config = dict(
    n_layer=14,
    d_model=160,
    n_head=5,
    n_kv_head=5,
    head_dim=32,
    d_mlp=448,
    vocab_size=2048,
    activation='swiglu',
    norm='rmsnorm',
    norm_place='pre',
    norm_eps=1e-06,
    positions='rope',
    rope_base=17700.0,
    rope_fraction=0.75,
    qk_norm=False,
    attn_scale=0.177,
    bias='none',
    tie_embeddings=False,
    parallel_block=False,
    init='uniform',
    init_std_qkv=0.0353,
    init_std_o=0.0,
    init_std_up=0.0353,
    init_std_down=0.0,
    optimizer='adam_variant',
    lr=0.00125,
    beta1=0.9,
    beta2=0.98,
    weight_decay=0.04,
    lr_head=0.00384,
    grad_clip=1.0,
    warmup_steps=423,
    schedule='wsd',
    decay_fraction=0.661,
    decay_shape='pow',
    final_lr_fraction=0.05,
    batch_tokens=8192,
    seq_len=512,
    doc_mask=False,
    train_tokens=121500000,
    steps=14832,
    dataset='wikipedia_en',
)
MLP neurons of a small language model. Each row is named by its layer, matrix (gate and up: input weights) and neuron, and shows model dimensions 64-159. Each number is 128 + 24 x the weight over its row's rms, rounded and kept within 0 to 255. Numbers have three digits each. A neuron's up and down rows have the sign that makes its largest values positive.
After each neuron's rows, "fires on" lists the tokens most often at its 100 highest values on Wikipedia text that the model never trained on.

L11.gate412:079142093160153093119173145190123100130139167173111108110125122082093132123121157129168157174137142137132145140125131118133138130105140133134115081105166119095099091153120144108119114110136090107107125129121114125168161137114123151155115121117128157156123145147079118080127137128172073123
L11.up412:103118101182174128113125116125122132133165148115104100128139121135155139147118085166091109134120140144149132125148117144118080125119134128129132157117105178124101105178145174130084114106115106128105172132146115135171114089127110132163075175155129137089112167144097177132107113109116139104
fires on: "hi", "ma", "v", "ra", "ri", " ma"

L4.gate181:098166099195149179123154126090149114157125120123085136119150132112145104143142100122160116151082134094098166123114135103094137145134143094146161134160122114047148118112114109083115141115120136124137128118125126146127117119105100111097105155159123110103105110084103101128128124153149163134
L4.up181:104138112097145162139134130120120127129125186119096120139123121113139142100082171161144117146086126115147149140128149143119117155140135149096123167142155114108132150107111111134156122127109109058094162126135130061075108170171154093095130132094107106086118181131138140131123132119112071145
fires on: "ar", "en", "er"

L6.gate318:129118154129151101098142160118144121116108142178138124093117070117102138121153159145065146148147174127119132098106098119116144029154178138142177134161099102129124104117082113135160135126123110100111146135143133122119131131090108100134134129134098101135140092110078154138141130128137136081
L6.up318:135104103148157089145099095133106152131153146144162146108130144118118100177148180135123121114147129123103131129097101118118164104102165124122133130132143114193156118164071163117149158104170162141088116137157120148068130147124144124125134132150108134166124175160111116112136126113091143138
fires on: "S", "'", "s", "D", " S"

L11.gate5:140130127126166096125116148129091141139119150157129110111045102149123108137145106106117139123098143084122142130097150145162071123107098151129092153138166069117143114136091139125123107130125161112132111093180129104172137136095117141124155119107122100137142152101098162116144129182160128102
L11.up5:144191125139112108113068132170128149135164121165163115172098126161141116092149139115107112138134152121126139131108148127142115100103115126129126112142166130173170146141139093107107143110141122115149137083161151127164133116134106114129126128098152144147161159093121183153110065142155124138
fires on: "vi", "ri", "ce", "li", "ke", "gra"

L9.gate317:102155090168110137112156163153117092146144089154136094119147097113079105130123119120142149176096101106135159150138144147091143118131088140117143128111124090058133099133090137130137103128101088129174130147102104119154122121137125131127124105165131150175139128105141093094094119157138082115
L9.up317:123090113171131149109154151163121120134109143185089136080113146122090147166097131163166111144087132129118106147141135139082176122161149118165123125123155108145125145152123105091191155136108129107104144100092124116117106130106178120122145164137109127139100157130121135181090127109082125133
fires on: "hi", "ar", "a", "con", "ni"

L11.gate103:173122119112131106154122142105155122124110156091108125105131108144139116145107195095121129114137126112131114124147159199150145113113116136096091143143124109138107106122184113173138086063082096100131117152176138099117122131133109141164128159153094136146100109095110105150138155161170149110
L11.up103:147150131160141098116124152123131117077101153111097144149104149117152093161105158091145128163147149115100132146136119146148157132123097135160113148166125136138152140152141091132129099127088127126092141156158102144113137092156144068110095185168099097137137101146160134113099112151115137130
fires on: ",", "en", "ver", ".", "le", "n"

L5.gate68:147108138139166102093132168155093142116153127134077119083139111150127129132099123129133131118138138130120135150130168181131123110093139165118128159137159119124108120122138164119159130145136160127130153113167094087121115097106129171123124177119116104117102182134129081128129152152163090110
L5.up68:131130159155092101116141161129099130124146162127148144150122116109146152119123134135137144101120133103112110151130112120152140100128065137177119116189139158168144150129157114106123120133107161162112152060104131083127126111126153131146159142142132116128178130143144108122151107143149128175
fires on: "g", "ish", "ly", "li", "my", "ist"

L8.gate355:146129108137107156080166142145169134179129104115135085106133086134116165079112110148121113128105145124143083119113149122074132101106147172157094129109132130126103111114124170132127137122094080117091150121107159116124120132162144120123148115145122147113158135106137132133128146133140119112
L8.up355:157139151146100165059132126153140141117092121118124093122113089118124136132093135166154124138121115138155095115167152143164122085079150138117120140128159095144143164121136096118154140112122135096112166129089143128124149183136130154105092097116119099151147122102129094096116153137068110114
fires on: "c", "end", "se", "unt", "range", "y"

L5.gate372:140135133112155135147140121186141157102139156142101149136160116137107112165148152151138112157126098110054125129159145123167126109122121128124105150143109108114158164124128121136132115132118124127072132109089123107156140164147115138155084155121089137136111142152119135096157150165122097173
L5.up372:131100133102137112092134103132095143150129126149099161107146159156124162164115131119142133125143104175133199144136142148146092154113163089152107110133095139104155124125140139110128091162146094157107121082116114101111117152128130139142144120127094133158146156180111085136161129114155123119
fires on: "man", "ar", "m", "am", "r"

L4.gate267:142153146128113132156116107095102127115137149167147124092141141113110124118139149154102109163130145114100135125116132132119097117105091107119104087165104113109141135157179121119089088127126113124116147087169118139144136127113134092175108145081119098130111164121093158153104129153184137155
L4.up267:148149121093127113138147128097133131110156147150154081126115114138115156120166136152146128126117166108154126093154102140123083115127113138116091108138063129125122121118176139114112119113138152099120107118136127113167093134130143120178124183116116118151121122125114157147109115136163157122
fires on: "ki", "ten", "ri", "ive", "ce", "te"

L4.gate315:070124077088134130124131134101132176161167110111141127121192111120167119101139126147155101119097150129143161097142072146129133103123109140090129117150122140114137170111130193146104116162113146112110176110146126158118130151173124122101140094117126155136120127118130126136138132123130155127
L4.up315:132109106174115144115101120112107129152141120139111097123106124116118158094075123162125141149140153116134102133113111165058071145106144161094118137159109123116118092171131124109098133160108114168155147151098112128135131130148151142147147139154127110114114109144145121112132132137152149132
fires on: "ine", "at", "e", "ist", "ian", "an"

L8.gate7:156153124118134140137127136155134119148115121085103117135134125159124140162103136148124081162109140051147105150118146137138158106140106155062134119136137105126117119119155156111113102073086135106172088138143110126159135119106108126117136101140150132117142124037133111181162113194149160131
L8.up7:132155169142077139170129107090185123150142122152135132148145119163135153131130126136104100116154140140128144134126088169122049135117145145103130113129111086120112096115111126103088129127149103134141093101135094107151109141138121085115168123130146126177126140129161081130092125163142121127
fires on: "im", "el", "l", "li", "il", "f"

L3.gate83:106089135131134146126114154036115177138099126127102126101148091106126113134108132151131145167114133082108157141116125111122115130126133117134123104117122170116125148129167114111101061134084127113103133147088120106106141142139143146155080126097122139151087088095107113149119105110143063144
L3.up83:120109111125135112169159113102144162142125153145173112107144082114166143127145119160105114140117118114129181142115089081085151170118153136117161110150109145140173138133119109112093116112129172101143130141138116170115112135110133093119128140121153101115145151145146115125148113146137103118
fires on: ",", "qua", " 2021"

L4.gate151:138118075116153150125118156127108166137145118121158094108125134150137164130129112127118123136119120123132102120116113156074096067124138164094137161120118148088118145112181180132101109145117098131112151110117122134155141099160102175169128111138113097129112151157127137151139121130142123107
L4.up151:090145170149100133138154172128149156093120124136124149127117141126140155157110130115128144084130128108121113164123143135139099105126187117185157145156138153093142113080117129108123128146112128092146128123122127096133118102130142143143069098085157107130116128098060135101107159125109108123
fires on: "u", "s", "ak", "k"

L11.gate90:126148156086114114118124157080125135123132149060133127142142138127157109150103114155131096122105115112136093122117149152123129091120110122091118142119125126172102080155141185116139108101131125170112117158138123125154108138108146141140174115112111095148115153131096078111122099167131151127
L11.up90:097112167151121106109132136154165156113087129091144127155131121118126087109170104128130115085102164154123147097061117112144122139120149126086115090072104110166130145120118156121145113126151116115148116134134099120154117118100141096166158124090107099135149130148104133138122091129085170133
fires on: "il", "ur", "ten", "vi", "el", "ho"

L5.gate303:128135085069160113136144171121102171139130129106094137108123137134111155130140135107100142205112108125125169144113161119076167099092156135119120139189112125128135117173166137125150130158132118124121137135144109116114146139143090152143115128127130103159101123134127145120155092126148135084
L5.up303:167114128120145102110138103139192125096074168112091167122165147130143092111132104123106121137145172138137162128116124091128138158144103107127140137128149081101136086112138123094143116111103094133138163120112123156097104140166109110097120117130125074124102130121116133153125129159119115114
fires on: "er", "s", "le", "c", "en", "ter"

L6.gate7:164105160140151156111134125128105160158141099133118085105132078135151168131142091088151137090115155081140137142173152152132133119113126150105112138124102116129131149135140149125127086144151175096096119137168139088155148169145111137126119169103116122138082149089111121143123175160123132082
L6.up7:110115130125135132093129126149068132141186135107136137123147136145126129132155123133143105109130158115106161159102121130156153135099077152147134169125167144109122123147143117109115097136106126110103136142112115157097122109132084151147141176121099093143168181130146135083102156109094127187
fires on: "if", "ay", "g", "id", "ist", "ut"

L3.gate281:115090137103163136098081173086142173133086131140113155130177121146124092142112186141084144157126110107090124143147150098206113089129154100109139142144168152099159163150146137126117094130112108123109104150152115124131123121110095150143126101137104130133080116112111113146144127123159102129
L3.up281:123143120108149111113096120121167126163089133122149144155186138144160129134119107141135162137104128120127098136149103133137096109117123101086146148113113178027099126141144129112140085125108108170163126126116125149143140101098122126151140136136136142111092135133120145155133175114151131144
fires on: "\n", "\\"

L6.gate175:122141098105141153076092145125133156137120103122091121111075140113095158123122088143126116130110143117151182106104183143148131115120169098156127127110113111147077116132130136163179138106119135134140160135181152140114134154140148118116141087135091124197129115107091085128158140144163141089
L6.up175:112090146095134121188122109147079116129149126106130148098125098132088143124157131113108135116129130145119145122127139115143058114140144130152115135147138137161115109138105109140116166123132127099123147107142105116132128132117143169119106130110146173136115182179123132117116162127142115113
fires on: "s", "le", "er"

L6.gate145:126078137145149124081128143159139135134087152126110114141108140124113132078135111146138173118075164139102194114128165115130169095176113139126163117138148086070108139126121130135148123107096115126137158127111128098174150117108115103127127128163104127125109105105096150137138159112122099133
L6.up145:134112154169135128072084156161120144113143132149142098152132108108144143133113141125107137140112107104144119159131118145192134130131134148173148086123159150129134124167123160145135116113120159145120112148106177063129133182143146091115138126130154163116106148157099129157130141093100114127
fires on: "y", "ed", "i"

L6.gate435:136127135083159119101122166115151127099143171104126101135171122173120158141113174109170115105124105131114119151102152146110134127172118105132112132133101106108106096139169147151146130135174125128109158112123110138129147134084091103144100126155124102131138134098099123166153128121122152116
L6.up435:091124165093122099113118139149147122087090129137137130131132125127109165121140121096155132103146151147118150156102138109086120170137112157141163103136118124127107129145156087152096100139154166103089186094125100098139129171137139072135121120136158130152148137131124172129136089138062133115
fires on: "s", "lo", "mer", "king", "as", "rd"

L9.gate403:160129141094130120136147095129111127118139141180129093146135089143130159117120141128132119103136146091122136090135148079136111127138142152134133161139089049130090162115099125160156140111098104098144091115128155133159124143081086135119126125131095106121147126116091132134146138130178107099
L9.up403:120166126137142139158091092117099118099141138155182136173123125142127117098136168108136118124136126113113115135141134063139098130162135136146155129137101098144143173114111166118104158132136147130118146113147149155145140128141143152121131133149128081130163109144090137141103132151143116107
fires on: "am", "ra", "low", "k", "ri", "ha"

L6.gate44:162139080128165135156165209124121111112147154135099109087146112144117126156118157127115129133162144111138107114147169116115145112144148140091091102123160103169122141151144115129099189116098114099127144107098133122108124126116106153125141088172083119126120137133154112123140099153139142110
L6.up44:121137114162145163195152151149122142110155127125109136137134152159122161080140152148141130143105128128131132165143116076081164123148106133094118088135178140148124156114102101100104141129121128099079145151118133147082134124174118110123162137167131116124138144147142109113114100153096128121
fires on: "on", "all", "en", "ti", "ign", "view"

L5.gate269:169104134128119122128071119111129089128106139098128134148109154097114136136123108124147102124159129126179090086174115174131115113132155111139156100120078156147143133135112129117142106180103152142150133094142148132122135120101150152081157118146125153164174087108142090131145112119136168081
L5.up269:163120117156133163089100137105125135120114116116138158081127155138104122127090105144110116136143150133143147148137153141105097142199181105120090109112094107178120154113089119122115083153130168132135128132118107142142085181098133100121145115108101141133148144107126155138104092125125131119
fires on: "n", "y", "ot", "al", "o", "ll"

L5.gate236:121134071104134135100117127107116097119129096112147076124132109115125169119124130168126120125096162109126122093147136145118081094133166124060117143126115122118082150122117181157109103128136112154131102156147133140164174117115101147151150149178113116140106159162118091130147152124186133122
L5.up236:119179120134148170146092129136137164156137124156143157118111111079122151099108127103080133130111137126127108140165148084116110127101122143160096152131151160147159158112114149146111108155103137127062110152104088124104099142142128138137124150125139135118111143093102094090125110136092129143
fires on: ".", "est", "e", "D", "ent", "ing"

L8.gate240:126185123125140176119132150116121157156128147127124112125125093190081092152104112156166106073123126104103164098114141141136149170121115135110096138139105105086120144109106111135117083143142100143158150127157150124136164095106123128169147135129115103137121150114103088105117153153134161142
L8.up240:141129131145140150104114156108165175167119127137092134141137123116119084130109135180129125114128118163171120144127158100117102137102147126165126138141168088101163107107120122117150124107135079121117168091106155103096173103161064163124116139103131079133138138162184121138100115102085099126
fires on: "la", "har", "ar", "d", "act", "ir"

L4.gate240:099137097174117145143123156129118160110140109121094115135169130121154127115145109146169147136148158083090154106093145102090171161138130113134154125141144128117145140088107151136105158106112110109103131162079155131119128113127134122119110111182130102130139127149127124109067109169125148111
L4.up240:155142151138165136135173135137145125144134114126134152149109127133163104090104107151171145090082111146140113175129112118143115123110160115124114144121157116136156088143149116147149096114095186149099117102123132134088089144121141151127140160137151133121120110124169116171170079156097095119
fires on: "ci", "i", "und", ":", "ar", "o"

L6.gate31:149091109129135088150099109116110123135127131122147113188155140146164136123129121129110135123140087138093105069160123090146140132152167066131115129137139127134146138161139123178138139149121182197154122141100132115164110148096142089131150104143120094134118108136140116155135088128144158139
L6.up31:137116132156157152168184127129139139109144151158141147118151154129103127119169078132092123095115097143136100107154085154154146121196119095161146141076122151145110136103105115104131156144146139132123125171098134105177125143112121109126128127057119131130139132123144166138081117096159109101
fires on: "ed", "ia", "et", "od", "ot", "n"

L3.gate324:098113141124138135107109152135109128135121163107085141102167110137133102140139124135155115159118167104102130110146121110135134166091158149092092133122157164095109131154138133110105115122087119166081099159143144120125125134128123156134127137121119135196131060121124128156153125140149114132
L3.up324:078140114150134114128114141111141122180127158142091114148208123111159098157104119140147124160167141118128113095143119093117105142106124140141123104113147167100111165115158115131093120125147118179104105085121157124109160113140105126146122149126133130108164097136112129107122118145141128104
fires on: " between", " (", "\n", " 19"

L11.gate263:160185118156142134089141143145093147150158138156113085101130112136114143130169092122109133139122149131161123147148104124146089136078173118116115121146156107100076096199168165123144154148112147120098130121129152088099127143143094144133161119142159108106133119151088122111160151128141140121
L11.up263:105111115148137112111128108126086135109098153110094125118102104112113047110119164115148134161096132141157145122094123135149119129100124153104138131098128144155104118111108158115136158097144130112121166159091127138141106104150159168104131154158093123174123132104139086118135145153101132142
fires on: "c", "min", "for", "y", "ty", "."

L11.gate183:150139128123185168094151171082113151140093153123110121121085126159122109086103097104129097184136150128153114088137162114141117128128087088103074123114160126144120102124155102162130142100128111141104116095177114083110108177135122120127173133166112122143117079113106134183137159130163099130
L11.up183:173146137075165155139130130152132113139117129105156147122132122153144125133105124152092094099138166126156093145127111112148140102137139123110116139120102131161143113156165137119063157147070065174131155110107130093125124132135098122132083139170088119138070110117079147108154121128115133114
fires on: " at", "ver", " for", "tri", "gre", "or"

L11.gate312:131128139084124125104119180099136149099151161098112130105144112122126147116116142150153116094084116132108125100110125124130139111134116116111095102127148105129112110122114167127134159151136133136137128121178151106147142187141126158148114133117129107134144147097128089168142128141133095082
L11.up312:110107141123114095099130169138111107110140158101130160104094134092145142116133112156165103145113116122115123120137117120139091104138101101130133131146155133149128192106112133132113135178133163121129135129156168152069117185137129152133084136126134081143173136099135119153096110121066110125
fires on: "s", " /", "point", "co", " children", "as"

L9.gate236:137082156112110148132116156095151122097151120098131097151161108144160165109126132107139132093082101069129146149137078149119149135163133079099109119107119103146146134173114152136147104101064113157132093123129163090137156141083103135115128114153146124139094133098076115143123158117156163160
L9.up236:110113146124107091080081174109080146116133139125122108144133141141137133115084096132134189112104093114143110146132150132146131103181124152159105075103100157172143140175138129136161171136132145173072096124129114071093106140123120125135114103118136162130110190148095107135123100165149125115
fires on: "d", " would", " Ad", "y", " could", "ed"

L8.gate157:133169102067161170155144175139144103124125141104127108114147129159109110177110116093114098134137129118119124098155130161121100122081079138113104094109114096097107113128158117126100137057102104111110113119162131143157176146140085133119123092138122138118131166133140121124166131147136127137
L8.up157:065116111126113183146138121129161132128099101144143162096112121140168138142122147136158158124140144150126134107150150113132154109150104119172146109146129121142177148140140133048135163114104177162080137138144140140084146121150118107104114140125117119125122146133121143146113167105119153149
fires on: "en", "n", "t", "on", "ize", "ation"

L6.gate69:141102123094183106134165152135125137126159147145097116073158074157117126129120114121161129151140135125091150132129144121154136132108089143065082141121134160092115131093153145140127129116126147133115116064117147139133134127103155161103143132137101109071130114126090065095133137153140129156
L6.up69:157084152115121128118117108101118130154110123154125137119110087119132125131132154135149134139109150111106170112137094111176101131122123126102115109196131145142137129091131146143170131132160148157076163110145132106161146148138138088132102166106103120140151104110122116140151100151167158151
fires on: "ur", "man", "son", "ru", "ar"

L5.gate393:110134125126135117149130151106152147181160132093116090135105123160084178171182117103143094129156119103085131137136099153141089111104118137139128126109096135119101150082133133148117136106101117136130163144129127118161163081117132121164120122113138143091123129132082093150138110102177144114
L5.up393:111138135143151145167166154168134158105164145136125138100135129147157111139130121157125137142154110124119089148137153123117144115083125142136112143111156143107140139142130110110105069104121125146142113072081105110124142089156107164148117148097122200144084144148141164115158149063116092136
fires on: "s", "us", "k", " |", "c"

L5.gate175:129104117140124134104136155107141117131153157133137093104128125171128143123117132144120120141112118107073136090162121130107108125146140111088117147154095089106141120121135123149119120119148068091148128101158119131163148166133078090115114127145067111126092144103131114180140138159127157094
L5.up175:124133112130107166129170137112139117143136115115148111092110153148113135119095145133101141143144080120122099150171106134122088175138155128092132118141112105131145153059163120145135155157149090110130141102110096104124154170161077094100081130130069145112129168086152138168108134123107159112
fires on: "s", "S", "ar", "th", "r", "n"

L6.gate282:091134164087153087164131170164135073120133132131146128128105114168134119149115150081116156108136096140077131107156132089106148133154133142116125100143140115141105136175118129177122150130110109128141137112113123148122120150089149134102134101109115149096118153132126151113117125121137140128
L6.up282:143103164120134126132121118128079141078140118141181119107086127141150131139188143162128127076116109160152132115147135123199127132187145124126150106132100153154134150132152156135106091143111153124142114122111160112122134114129137136147130183079117183129110105102102138169114138146117101131
fires on: "ed", "A", "nd", "n", "rd", " won"

L9.gate155:128077152107131136108094122119116170136146131109129080132113123111124132092130143166121149138161108111117121124123146161121143107110180131118143114094092094126146145139126175181113140145121107125145120092106143082127149209125107150108176142159108144136084149090119114132130159122141148116
L9.up155:111144171147123145095105121143151128154139121107095108164109147112113083108123112133150117146173089146107150113111107133132154069113124120131143101108096112076168128127127135165076137161125132136160121117126129143139157144128127111101158163178102121153122156143108115107116159102152165133
fires on: "t", "k", " p", " d", "mp"

L4.gate23:131130121159128141074134141165175164143112179113115142123158132136146126080100095122136131137082149124148115131142122101152158146195162125109161125142138164072166180161118096102099112111125141117117131105156107128142114125135125118123137112151118115138154058095134122126158153153102147138
L4.up23:140105144171108153099121149123160118170106151114124137134137127116131123076089122087121150163115103142133095121114125137120158165139120131110148126134163137121111106186110101165130135151130141148120148113124140115153160148157106109124132167138093121117152123098123077086157095199125164116
fires on: " |", "s", "m", " He", " and", "es"

L5.gate341:176124125135177112131124142112097165164136151157097096128146101142114124132100119133141146165145149101114123107126198146172110125096154121120103145129141097131105123138125155146150136131106119139118150090148093107188120131118099154112142169143118167128118147132127087116194155130132095125
L5.up341:143150129101136115150146105110140143104162171142101152127126136170132122151108133146080177146153082145146100134139144134094107168101148124126143101091140117086102108158147129118131087168123104151123109120123127169089106167123137124134086151100167133121102113134124131117135107138100088129
fires on: "r", "l", "b", "m", "ol", "br"

L5.gate263:115121118144142154119107102089142151131130124166136119113171112174134154100124086157143099168089152148132164145116154110094122096131166106117118145127088122134093104149119173146155146169103130130141151123147134123144137090143102161102166100202113147122134114127153116115125104100184124121
L5.up263:088144123140133141102095140113149136109113125152131131143109125124126155101115054151165119161126118156134120113146145126111106081172161102114122139130101124100109143116150164129123134157109120176126145125138114097157130140128113114128137143130141107124124103120112109129154110091196127144
fires on: "ine", "at", "ll", "all", "el", "P"

L4.gate302:059187116105133105132158109146115139152109122120125115103166156116129126081109091151135149137114153125102147127126152123114161175121095073122143121131108116049109137167128138132110154138085057141141144129116111129122136148114106116123138122138152148148095158152093130127117112097149134124
L4.up302:105145147090138132117140150123148123128157160124147124118142136123148127151129126124168133105096135130137113133143140114132095154168132189121150181123124125158115169122105144110157145142091118062103122101108120111142164122151117155113112129154143146133181127136084117113077119149112093120
fires on: "d", "ar", "et"

L11.gate332:178118095112141102121131131152081118137145143107144138123089108131097106146122127124128142157074162102132087114109114171126118174117097125127093115155151125114143052145116130135144085094127108125134098148127149120125122138091127143121154137162122128156138100142163120130126114147123087135
L11.up332:115148151094128134163133131109096147140133099100167127135093098112110117135122111134162115153126124116118094113117114130145132119152144129136134149130182140108153116149134141125151108079143119126127093124145162135117123144110145136132154069135108155067123115130124162164143100108120131115
fires on: " ", "g", "lo", " d", "d", "n"

L9.gate263:091081096136159130116085158124117123115153147139054109119142118126154097133108151108137106150128148126118125113150133137146151090122110113121064167138123116140118142134122111130106118055107104116121087129122107108111125116123105160105128127172094178122114132152117115166145144090136106138
L9.up263:097141124132149112146092125109102140112112107174113141112123150116154084138144107110140144134147165121110099154121101125134108119130099111092105142146108085114111131176103096107087107114104109125165105110084125077122143089140138137114108156189139124133118109106123138174176149127145141126
fires on: " ", " to", "or", "t", " for", "I"

L8.gate251:121159149113130113114110177141101154116127086086089118142156118142174126093132108083171130169162148116139130104122160097120124139151136145157140131121155096127163076174164174144161162123136126115126129112131143130140073121126145083110123107106176123119109172086118112138152066122143131125
L8.up251:141117160156128102128159126133148134105152140108120113117198123140173121133127118106094110156116155157100107125111125138076117148116138137100167116152139156137103121147112165115096126113149108076124173133144100105105088136112138129125157128152112084072090166102157121124120142134141177126
fires on: "app", "op", "d", "g", "en", "er"

L6.gate411:152103120128127127136126164138134141128162157134158141123144121096076165125161167095103114091140091150132148122146129136100159112122138101142140147107122136112136107122126111146163149157123133100138157123139152123111115129135131116116124092102122104140151146103107147166115136115131146113
L6.up411:095068150165132076133142127140099160100123134103130118102155127121125110128151153123121144104129167104123125138148119118138094154137145122120148146152150087116067120138108122135163162109131143088138161155153096127127138155088115112091118118126118146161127184133127101119090177182123113166
fires on: "s"

L9.gate192:120148123095141166117131158102155113130088153085157117098121131131088187156155130156110083122134152134108184126166113146141135077111147093162079099125102114139110129134141114135108143122139130136110132132139149092149140196100088111146171068129152151135123137112140127127115158160169127130
L9.up192:141143117107126127125130135137047131107090138099109137120109123119118097154097168106122142147153157178139156138152152103155102102123163115136156135130139112116110122132104103126110122149138124126087167154139128121102095142169107061123129136106136145145091168136129097079146127173111126105
fires on: "\n", "ed", "s"

L9.gate33:127124101104164131113126159134105110111144126108143069164105105135125140148111134144131112151075159145130124121155144123143085101123132129140105114120131149101126162144127144150173181139105124153116155103108184145127124186134104142120106127144089105158079110137178134129112159110130074113
L9.up33:130214106126103155118115132098107143112117082150158126131118125118144107147150132094171092148095134105064090123085084125168116117125134100139121113067132165106125126150153142111134191090143131122113120128081154124130114163128128137107170112147098124106135095137134139119109113140108122111
fires on: "th", "lo", "se", " ", " De", "e"

L4.gate130:140152124203126108099128178130165116135080152146136150125114134128109134086154093103179126115104110149096120142158139136110141124135131140099147132096100121143116096109107116107126114166124092151176124153081133175112116112098137122146090134086115075161119099140099115065100113109151117152
L4.up130:141119148103126195125095110140137127167084101105150123123115100097130107119093098147129144150134120111102115161099136104131139109097087127157117098104143129097121138125111151083151145142093160101113155109142129126149116114087174131110128119117124141120135136143143150103185150111074149108
fires on: "ation", "ea", "ations", " Bra", " Film", "ade"

L8.gate310:161135136118130130114129124107125133115111129097102101170097124143111093150143154136143143056150171116141156091130095126159104111137107143097133099132150122141156072140159152130150138079127111166106134132158159131113138141116127130147147153080105100110118131146144087172167116152140112129
L8.up310:084099114142102137101127161157132150139112150144156107139125142140112143110094099171118159156132151156140116135113129158107064159140143121123140121147084128154124138112128165143106137118129143147104097093127096122155125190128102109138147167140079166131083116134124089185140140141137110126
fires on: "il", "or", "lo", "par", " Nor"

L6.gate221:130128104109130115125097124143106131130190121083150117107077118154108153115085096135113089129093129118145116110167115130099089147173134168118123141123108124120133145122087172146107091133142174104159133159171115108160157116162103100133095136122138093130162141134151105106151148137108112151
L6.up221:133163133165153139115112163131129114118186149125133130098096084145093095141124098171146140116129153123108086128163100150118138131142119143124119126099134138133145142104078137113143107123077103112155138157120139130089132152124091119156086124123130105094101114163109166115136103113101115175
fires on: ".", "ed", "ach", "ent", "red", "M"

L4.gate176:097114132104130132106132135137137116139164089168175143149137160180130141136142151090169091112105161130090108135107150082160152131157101134120144154167120102114129162138158105112179110111117145097127102103121114136146129137109112146126112110123154111124141109110104139136057110148146121154
L4.up176:121154101066118123119124118154136101127126134122124155176116125200157159159093121088158117109111101099107138117111087110149108120133087163102112107144086136128136156103154151097168123126139173113121113085132122107142156082150144120166150154105132118145128157157126110137122112120146133120
fires on: "ra", "id", "k", "tra", " Championship"

L3.gate411:153099128126129076126116161112099174110158152105077146108154116118125108156149132153132094159132153091121186110140155111126138106141166162120110127171134125120121125141154121159099079118111140089102133139154140105156145126123113095150121133143128097119113118083151142142197108130121108127
L3.up411:154111120109136128137097124156123131111156126108117131077160094108131137102115140168148126119124142076131199124137135081122147108129129157146107105129121108135138141157194128125094122108120115099105144085118136133143147141106136128138134130183155118112132109135158153154182127117110123103
fires on: ","

L6.gate159:142101101119162114115111147126140139151116158125098079111159097138134098110105133096180134186104123160127164133147152128125116097153143093105111147106107120140129139114128114151168136142116157128155153118147133083163109115115109144118108158147105135170133146086103126100091188158130141097
L6.up159:143132166147126123140091161106140162152096168160088112127137133131125098119118146110173146176153100125148134193103113134132146115112086120111124077112137095149141115112164118144122136156109162111125138074111163095142142107144131134145117166119170156183163146114098127119104141170126131133
fires on: "k", "script", "ti", "t", "th", "gu"

L11.gate212:124163093095130151117146137081105147169146152057122115120094111168113114127173162116137103064128153108082100114116138135138120109163146141098172092106129117114136127103140145110140139111145093127142105110136155139133118128125126123126138107100105130124129130076129152172116138120129105160
L11.up212:091086143122131117151131129143175100135113155148157111114165106135138167157150122118154114159162129105151118088138134107127120091167098110142126107088135093208136106122137125110112123133130118151063116121129127091134124140152157125140099169129106152131158111140090111122191130165109120116
fires on: "al", "il", "man", "or", "ce", "et"

L5.gate128:086085131181168107095157170121135183139105151087125137131141120159116132113159145131124138122086147120136086118134123130137147112115175149114094156146152160081129098150146129113132091146132112165123120089145088140149145075133137112102109128120101122157136109118120129117128131134119141127
L5.up128:135139120162103105095160125122129110106130151115164125179126122126220140089176115137183110153116107142134110112118113095124128134106080131152150131143115181116099135138106142143069141160124136139151134098136153125124127134170163121135111135135137135145108140134146160131131126130156130074
fires on: " |", "and", "s", "ist"